Weights of a small GPT-style language model, trained from scratch on English Wikipedia: vocabulary 1252.
MLP neurons of a small language model. Each row is named by its layer, matrix (down: output weights) and neuron, and shows model dimensions 0-127. Each number is 128 + 32 x the weight over its row's rms, rounded and kept within 0 to 255. Numbers have three digits each.
After each neuron's rows, "fires before" lists the tokens most often just after its 100 highest values on Wikipedia text that the model never trained on.

L8.down50:147124189097114127131146123097143141152156135082107133128131110080103131151153157070049162119151177141134083087132126099158183085071135112136112113141157117112128112150151100068141128117160117106084106140119184082144088067165154116175107069169126106153161105110052126107133089094166133115148172088207106193123058129106176086111119058157163155116085124147104120088099172119150138123158
fires before: "-", "born", "1"

L3.down261:136155157126107156102155153110125141107129146125133165128091163150119123129078092158094132162136156105149100062124097134081073123152126130081198109100125171145143092089106136152150139089076146137183107153123055102085056120135107105124154116074166127162129158096135160207108177127081098100162151150127084112119139092196139160112128126110125153109106156134202141165136128109054124163209
fires before: "cess", "du", "v", "duc", "ce", "ar"

L8.down137:135170097106134182167146069113143095129103075160171159104161096157108143093115110183157091116166059162115101150103128172091151143078134135139118130126123145051141129085171164151087119150117132172104102141154205114156088103165094107136120152125184143168117157103108100143159066109112127137184147204168137096187122134129166160139140092107065161205153158114160121083153096074143124121128
fires before: ",", " the", "ate", "1", " he"

L4.down287:131127124193093133144105090130092195149131114127080112129151135068131151148142194124164132160096138191135126104131100084096116128081124066144166177167084152103111185163160110131147110063092151123157094117123105159159113110075172109105105190140102100175090111079134161162100143158157077180111138098114121171132117167129120123064159148152197134164052166196108120090115166111156073128139
fires before: "\n", "\n\n", "id", "d"

L6.down393:179114124100158059130161092135157141060108121178060181119112113173137105083137126113136188151130150159131146120129118094111155074156158108107182087143102133098139145101149119156121106158136112125047154137119110096078059117123092149107139127109174104151149107132093094121064159088124092127152179122202062077096098162119084116106159159154126099116155134073194092029126144103133058080140
fires before: " ", " T"

L4.down350:145134184148125138143135094136149115157117111128181092152080104153128127157110158086141130164147097117083139103109114132154143149133161153092110172139128160129149123151154088093143084161126126122133116157126172098140088122134131121115135082083094149088087157109080136155094061125179194086107171118128159134107192065107157165084126106102106075096229170177116061129090065117151090071104
fires before: " ", "al", ",", "."

L8.down507:092133175084097147124112123120126048118130083086120083107179129153097081122133116123053168143139145152103161121120145123125090183149125109122162102098120108208106123152043111077130102188152176129169099146140154112090130142149172135115150017106076122112084123171157143161124115130091076132140150061136187118148090138129155103219150120137086121128082176153103129130151124148152127147143
fires before: "on", "ro", "e", "ent", "omen", "ant"

L4.down62:158061101073143114107090154175141136105133110151171139177139093123154137142186160092093144108123146124141141132090112112145101129114172084156122155107108071141166112083089099107164111157148077144177125104157092063085153092159146075046115136129157081122122112186050124102184123133192200134097110111148206161124142089135103161100137135140121152150113139132122135177140104139144116136071
fires before: "ing", "ch", "ar", "le", "ant", "th"

L3.down604:140048156110109097173123121058130104171122158101140167145104067064167153172115070148132143131076097115118113175130076117135115120148148151151160072147090128108151145089123135148154110122122151178189134088135094115139086076106108124069136095080138120158068088155081120177161103181086120117180126157070155108086090108104133136145152140135092157168129097094107187063167154099095144142145
fires before: "ut", "v", "ment", "ution", "ly", "ar"

L6.down316:062158107113125081171075086122102098172098130106111138125113116133153122179139127143112173162088144103172145146192145113067116138140110116111126143166137135105112166164120202092121088192106099150090111177081056130147081111114097114121192145132129114124100141061139112123117160101187113135101202077091131130145133132159084127151139180124146155114109194175158123191131118060132136119120
fires before: "ed", " to", "s", "ing", "es", " \""

L3.down709:136106082128127079090124117128172181130151084126175140070092095073164115168101140119130155158173182158168131123168112116124154166124130092160154092098084141162098103206128133098162147129122132103117124108155136196167128166128122152144169101147114086105098133162180071096115093150179122132135103124088106148102170192152165092168137110133120168112080146107069127156043083163162090112087
fires before: "\n", "ound", "ch", "r", "ost"

L4.down679:157147106072127100142098074147175156118172119121111089101107103185139130087120068042152091096121101127151133065115183122175145134142143075107111108144132129157140110148083137192163158116088081114086131117101141171104135123147106201095164152108144126150163172084150158100117165135068106139120080111158101147115132085110123096130105063159162113172116108142079161128180172131116088124078
fires before: "hn", "ts", "tern", "h", "y"

L8.down688:120087132107182157146156140180138042123171139099096149095099150115108121167164126181038132171082107154072147178118143155133129173117184146153070145156098123114087140133098184107116160127118165126133163133089090124143135145193106152100092091128161080082156087147070095086171167110145172106110120120131106103145167110127131204161091135159191128139139070154125087128181122134128123072112
fires before: " |", ")", " ", "and", "ourn", " ("

L8.down508:129122106173143109147112101108112111133121121195118160153173130100144178114130123096077176155118083164167174151106119143100151154119149167092083108119122180130124159158168204141104151129161037088088147120113117125139149062132113126138175115096142110067126148104153118151195136174176130112162083138123114161053136142132124169175160138113137141103172114076116104127154111057140122122155
fires before: "|", "|---|---|---|---", "g"

L3.down372:093160133103151146108071145165104147104158141179087136062171116152075063127167093105065119173150126119101159144148142086114136182168110124146191141097149135173137195142132137148137149127170138121131170192213144094137176104123116077114141074090132082167100106110172117075094110125118101133144151139167099150119090124146106139150177133140122151109116120110141138102094116144083111157133
fires before: " |", "ct", "ional", "or", "ction", " ("

L3.down69:114118116084084074148135091157137095087097160097115103144139160082137126108131088108154164153124126072117131159147124173159110156092150124061161132173061122118127091147132127103180163139087178142115155160112115163180091107130142166138144158136080083075140130176094168112085110149117173106123126147120065130143106200096172137199122145097102114135119109132141104128122105108085136100128
fires before: "\n", "\n\n", " on"

L4.down249:138114151140134146120093165120122172079103137138099157124137116125165113135155112125129119127096081183141125119174061123117117116154092127189112140092116140080155091083080195121085104064079138161084135134113104120141133163127130064096165131071123152154060115154119159130121148116127120208149136123059145100119126070200127122123096081124062163137105143104124169138156150137112191101118
fires before: "1", "2", "ish", "an", " |"

L3.down276:139108090103132085165150087095071141119165118124087070126107124140092110123109138166114131109081100179113122138157083170177100143155158099141137112108191178126107124061162161136130187118127082151088107111096124096064115127084178137102115098107134111131167097177158127154100145128085076102099193137133110152138153147095084143156103122146120172088128125180100160131067120205070115115116
fires before: "hn", "ab", "per", "p", "pl", "h"

L6.down445:092150132098128076173163096088158144140137136150110167167099135166139136183184118034104193159120156094138147172088141156160132160137075097132147165144144125133063078101094146118148117109149164144075114075133084159184080122082141067131144106118123141176139130082102169149113147113160110100157095177133070117064172143123118149097090120172179127099150123148111144111092172066114108157151
fires before: "-"

L8.down268:137170147111154141196140117064169109096111106141083056055172136134134150131124178118074156138119143130148165104171104152135175118102126110124183139097080161116136113075098135176176122098162183170101133201136184131127086097082110137131099099179095109123125075125126145171090145160157177104156157171150181106141071093126168163154140123102142068062157068120124118122132154103148126171153
fires before: " ", " D", " L", " A"

L3.down233:132097110131156089126131120154100147113131099098082089140126136147132096171076172133142091096105155167126107168143153148083086055157125062063148166103119120143156108172143104115172144097076124121083140138122142117133170125084146138120131070126128133169196064122148128080124187051136140163177185144112113150108079115221109132146126116114093129125072148139089159103106167078152122148155
fires before: "s", " as", "ed", "ss"

L8.down193:137179107106141136189164082173113103130144149113136150082146120143135138129159064189103189097110165112161070160145140079133101154149117081104095116067110186079123184135144175108138099069087127086156124148154170127070155073110113147115150143097125127068143082094139107126142136100129152143096094161137161142126146159139161104104137093086157124140145153088121159078132177134088136098054
fires before: "ed", "ing"

L3.down30:158143195128134148113104113205135124102096132136100097114126103166141125176131187137131089114117085114173145114112080166156185113061057094087135176097134139131140149113118099062168112103181145146145126138100147152186165084076145153205113110150120106144157127120149120106156137181181113157136163135100085125195102167095158128115176173144141128117149158075094092102102119135129165116046
fires before: "\n", "elf", "oc", "\n\n", "al", "ro"

L6.down237:060128135157087162103111152167141190118159120111176187127147123108135083145105172120155177150152131122120159115105133094157154105141192104089161112144143113156115150113090172040144080110155117056140112111047159080070073114194134146109136099061157087094119151146080137132092145126087114194133093169127140082087094084076152126138088092175101197119154132115116131131111116093194105157153
fires before: " |", "al", " /", "ents"

L3.down242:124186112142091132174164064086131183159102133167115149174171083130099126163107134092125101162143135130179147134089190154148118158114126112101113127061125094126166139136162114093104160138096145089140155139103146142082091146164122154117173140183126126066156089123099184096058126118136143064158169094145133190152144175143124177144184186145180114041204190097143119063068077104152114072160
fires before: "|", "ce", "les", "ver", "p", "ol"

L4.down111:140112180098127162113120127144124151184097097113101101090129112179151162160126165142138192222106115164128148070217152139126124124212121087162111118074092075125121057089181152138126111116088136118121186142134120165121136070113085141094100154121151082116123105102147203142099108120146123124133152164122113114140120090073093152102160136198143102115144080083106123138111191093117150131125
fires before: "\n\n", " The", "ed", "ence", "es"

L6.down440:130142154150146186105132154139141128116132059130153179091146128199151186059112160149117119165167128165105112125160130140090174155073129199073100086110131153046109141174126079124144122132139138155147142146192092112125102125119050078101125150157172164119140079171158128092138162108135095126069088085149171093139146114168109090171134083100179155105129113182126061194131169149163087098129
fires before: " ", " the", ","

L8.down676:097112099091100124113105179164159136072105092127120082158114104119126175038126167118117075142183141097113133109075152116059089142158165099141160146091086146126098117118088074099106095139099118133136120132120079133120175149098179209160134142255088108115103088132165112120112146100100085153131137136150176153146113127173147120199142137160137147094164163101108169142107145151137172171127
fires before: " as", "ed", " to", " for", " on", " by"

L3.down254:086201125061183115116076138126139082113094102163141119124055129108103105174095133142064133138113161149161147119142164130110149159165192161092127102143154141113060145126105119128142131195135081133109133180131135065146110119145153076085139077110185116081098111152101129082089142159104131089130114136117161127121199167109152106120175134168135091106099118153117182093094135099092056131093
fires before: " |", " ("

L3.down612:098117111118128139150105169108111122142154158179106127125151150174132209163127199139084147141146158120080159177134147156184148131109146101130100098138129094064137105143084128132078117174088105138065086106175142141160148102088134082082088149110117121139153083162143136091089081130155072121134014145163151137114152098097083111150133105136081153113098063162138168174160081074119107094168
fires before: " ", " in", " the", "ment", "b"

L8.down87:110157123143140163140157185126120172123086146148123124102078143120127149119107155165175137150123115114132097111160147165157133166114083083120113205148109092068139140067169137132058193094164074089079115093122105127157161038111200130136076131078126077144136186167115115060143146158082118099121111120138119136103095122131111110136125165143143103125104170147084164117111108075124145092112
fires before: "s", "\n\n", " The", " He"

L8.down210:137095067134091111147104117154170165129223148095123107140111107205196102095091094141072171077128107142149174166140121169158104094111133085119115183138173108139152076197102160187093077164154179168095118119102127142124147099030138115147146102104119164135161153169143137148135158150067112168118160157115176141110122127183123109153148124140152081149142127138144168133114118076150140103136
fires before: "s", "t"

L6.down449:145134184158121136171175156149147159124178068098148146094089156098120126113073104162144175085162187138154137160150112148096078177116152110152164074158090109147128202184162150133152095081110196093130080143132110131133125174120086093169121114164138140115130066055147097075092127111112094161071179113147122112078133092185172146170097167153130072117134082165093134144081124095132128120135
fires before: "s", "A", "it", "ie", "o"

L3.down154:175122110099130144111182133180123120153187121140123166121191120164142137144112080145100164118134120112109156115117134135097157126185195163131154118141115052118098072140111128097115102120145150166103136117109113066119149075104104135170152137105108162136145126173111134130187150159138115080120170134087127075128161069093120121114130127078074146167225168127117100166131117098116087095132
fires before: "t", "ish", " of", "anc", " by"

L8.down355:119151158137124126123104112098161132108215078098076071162151170141141135120126165041105215112117073133131124084156195097145152128072152125127160129149112139113161062124198113099107138086163146106150190084140141088140164060050144150141150097154138135118142147129122136076105112138088138153088081106139104168124078091168084139167148104116131091135077042097123128096134109132082098103107
fires before: " The", "\n\n"

L8.down369:139123146124080138135164072137189211140170136152116146113179134141116063147158123091172107160087141120076128150100119134088078130114139156119080088112096179151198131139131177133098097145092135106074147153158118094059137107161186165141126128135125126190085083142116075116096120074171110123113129124113160150147137075218133167139119099127114100133114123162121140140143150135150107101142
fires before: "|", "es"

L6.down375:166160175126084107132107126162152160123075157097082155069112069131150141142172125083106148124147133135095125120134157099138169132068107089104215083192171164084131143099101124130110137141114107126129137138131151079152138120120152109207117125148164159154068167138201153140097084131102183188156137138123159144156130155077064111168134070170101102099143142112155128043147084096118145086116
fires before: "1", "2", ";", "7", "6", "5"

L3.down136:136169116144103128143109148156150154117112181154114154036184067107116131127151089077141121135113115141125093160128111185035094091151072114132123119064092123211160145112159173135132169071100117139162102083110115165136132108098115093157119173103064167173116118124100104096136134086121113130161110149106119087163154126135077106115165117145142113111073132128119154139097118150139145058082
fires before: "ge", "ition", "as", "im", "t", "ed"

L8.down541:142097089150164200116136143160140124147119148134066147088178145092157141117109118092163143133145179140074166166143095158102143175150094080113116093138150163060108118149158120120140102129106118042117111102103185112098181112175158117161134123192152107075122170085108114153103122136195087116176126124104158135109178144132132181139136115085119069138128113126107082121128183093112125183122
fires before: "ing", "ings", "ers", "er", "ment", "ess"

L6.down102:108144129113140164107109050156150129089100099132153155038162164080172148065120156121146132075140150149078115147180114110174133177153101166114100132119097113049151189149199140157120143175107160103156127166143129133115131104136159119175121146078067131172122122116130137102138120103111028146152166120111111119099099089146097079158124156108132103197118154189096122140152111132154143163092
fires before: "er", "ing", "ial", "ers", "or"

L4.down294:141156157163124091162050100133116139131107132156110139132165085123092098115114184143101071111112151075096075149073173111090108103121136178175123111156172087173152082113105110140131127143186160137078088130142122105193140126140133132118114060117102091092103128121143066123111094115103132115145132128089066135136114185092183139124145105073094167117172157132122146105115128128174113152111
fires before: "S", "N", "L", " |", "A", "T"

L4.down492:171083144143092138154115149122132114041120117133127119150087120149174137129137094104150191096149130118162139172158080174157140084177178096124127098107162111107101108084083117093136206164119148078136176147083130142075174053083177130151115151110150130176170094124206145111077177099166085108126117132160161152109113117140110064095125102162100105121147145106139129123121105136119104160158
fires before: "mer", "ment", "p", "ed", "b", "e"

L4.down756:125157216130077123195185137183125167127115124152126120099152170099091061142108051149160135120102108119133123145084110114147174099135128155095080111156090115104127079130086123179092175110139123123074078094159103130098059113153111174141192125128151109187133119066110124117147124125060154146108128109140174135053106133190179143090081108137163116148149139127163160122115122081091122127126
fires before: "use", "1", "ine", "ip", "ion", "c"

L3.down510:120106099076111110098097070148119122114101107112104117071150146137106065077185080153132126164120101158069119100146110147164154142123095146137135196108181069073148114152187125114157167158179114179148149115169121150128139068137092201141116128157088130190193079098138167109134086120137110098156071087126076136077114147102133109129123098162142105156139100153121115080097055122136107133086
fires before: " |", " (", "al", " and"